config = dict(
    num_attention_heads=7,
    head_dim=64,
    intermediate_size=1792,
    vocab_size=8192,
    init_std_o=0.00559,
    init_std_down=0.0028,
    beta2=0.98,
    lr_head=0.00872,
    batch_tokens=65536,
    dataset='wikipedia_en',
)
MLP neurons of a small language model. Each row is named by its layer, matrix (down: output weights) and neuron, and shows model dimensions 32-127. Each number is 128 + 24 x the weight over its row's rms, rounded and kept within 0 to 255. Numbers have three digits each. A neuron's up and down rows have the sign that makes its largest values positive.
Before each neuron's rows, "raises" lists the tokens whose logits its output raises most directly, leaving later layers aside.

raises: "is", "id", "ist", "isl", "ises"
L9.down1588:118126070164069127146124114093110146163114085131116144111122112134117110088108139112189103133129132133099177156144102116145133119148123158138140110115144080120140135114155099159138175136081116138138119114122137082198084151138134106161162101125108141144122135173140107114130069103127120181

raises: "less", "ically", "ity", "ing", " length"
L7.down1033:080146128152112146155167153148125131128149137153127123113101098128151142170103138164106121118158117132145142127131152108139114146153155161126137097111104134183154158147165124133133128141120112131117085162097149110124138120144089173112122131133130158136136122096099166099154131106134155099

raises: " of", " from", " with", " between", " into"
L8.down1414:097063134175117142200100130175137145145111180118136121097119144154124150081131114113120123117134101149140133144105125114106127123153145120119141170178133117144120115143135107183106114152116094131165105137114122170132093151132112143145105169096158155134126134076101149103113124143162103154

raises: " was", " include", " came", " were", "\n\n"
L8.down1443:104143136164100114137123144149118142117129130125148123111132124137136144121144056145153148126108146168112126123113140150147123121154131144113136094108064153104146124141131093122154138132150119130094089121166128173127177128131137119081094138126158110107149127155159075116120084115113135110

raises: "ites", "ite", "es", "est", "it"
L8.down84:112140171125087125091108100107109119087169131136110119142142087125105169158131122099108126115158166110137170099108156150128108137140089176093193162114148131152163151132094126125159147161143089135137138166171137138093119142109104129121125131113130109119131129095139188099132111144085136109

raises: "eration", "ise", "é", "ulation", "ment"
L7.down783:100086111163123117206104148117121119135116137112103158123123119158118083153112083120140117147094129139123158163124143135135147106130115136103131129156138113098063148121115113125157124157112161147119115141106134158112146122172146139170139117152150170134158141074122145147160141124131107099

raises: " was", " has", " is", " remained", " appeared"
L8.down694:128173130146101127170161106143141119148098097142127143118153108115142128162171133166120132128124143153112140074096171157110106128109146113144125103136121180129145093101106088148131108087120118113135115107121105159093138068141111118136143161129136124144141154153136096111177114124122122079

raises: "p", "ps", "at", "pan", "pe"
L8.down1613:117161138119164119160133132095115085127131094147131113109088126139112122153153095100126113156112087138123106139157139143160120111152092073134130122114130184114090167129074133130154050089116153115153113131142151168145136128136158138141114145124156124137100117110152165126127088114142137122

raises: "s", "ed", ",", "ing", "n"
L7.down1127:159080122072104129141106136140163152140134085098116083123136191109160139121175139105125130138154144155146117133149088093140099143113108140164106134149131149116150106103134115108121085158129153100093142155134093087111098124129156153090103170141131140131120163146132125160137145111142136140

raises: " February", " April", " March", " January", " November"
L9.down115:147130141122118159100155151133098077075134132093133114112144122126129095112103099079089145110111116125162118166147089153110105151072110118147179099128108070119155107122129088102132100203122141097137068113135149106199110148113107159165147124148114122098105106116111105095141119127126130133

raises: "ious", "ally", "ater", "oun", "alled"
L8.down663:133097124125143133068152116169150123088128127138121128172147147165107119127135117090154138145171140095120079137089150064101152133130130088103125165158100131120162118130113132134138128125162109168137107143097109129122132139144131137131096099135137145095146119109167117151107148148172132105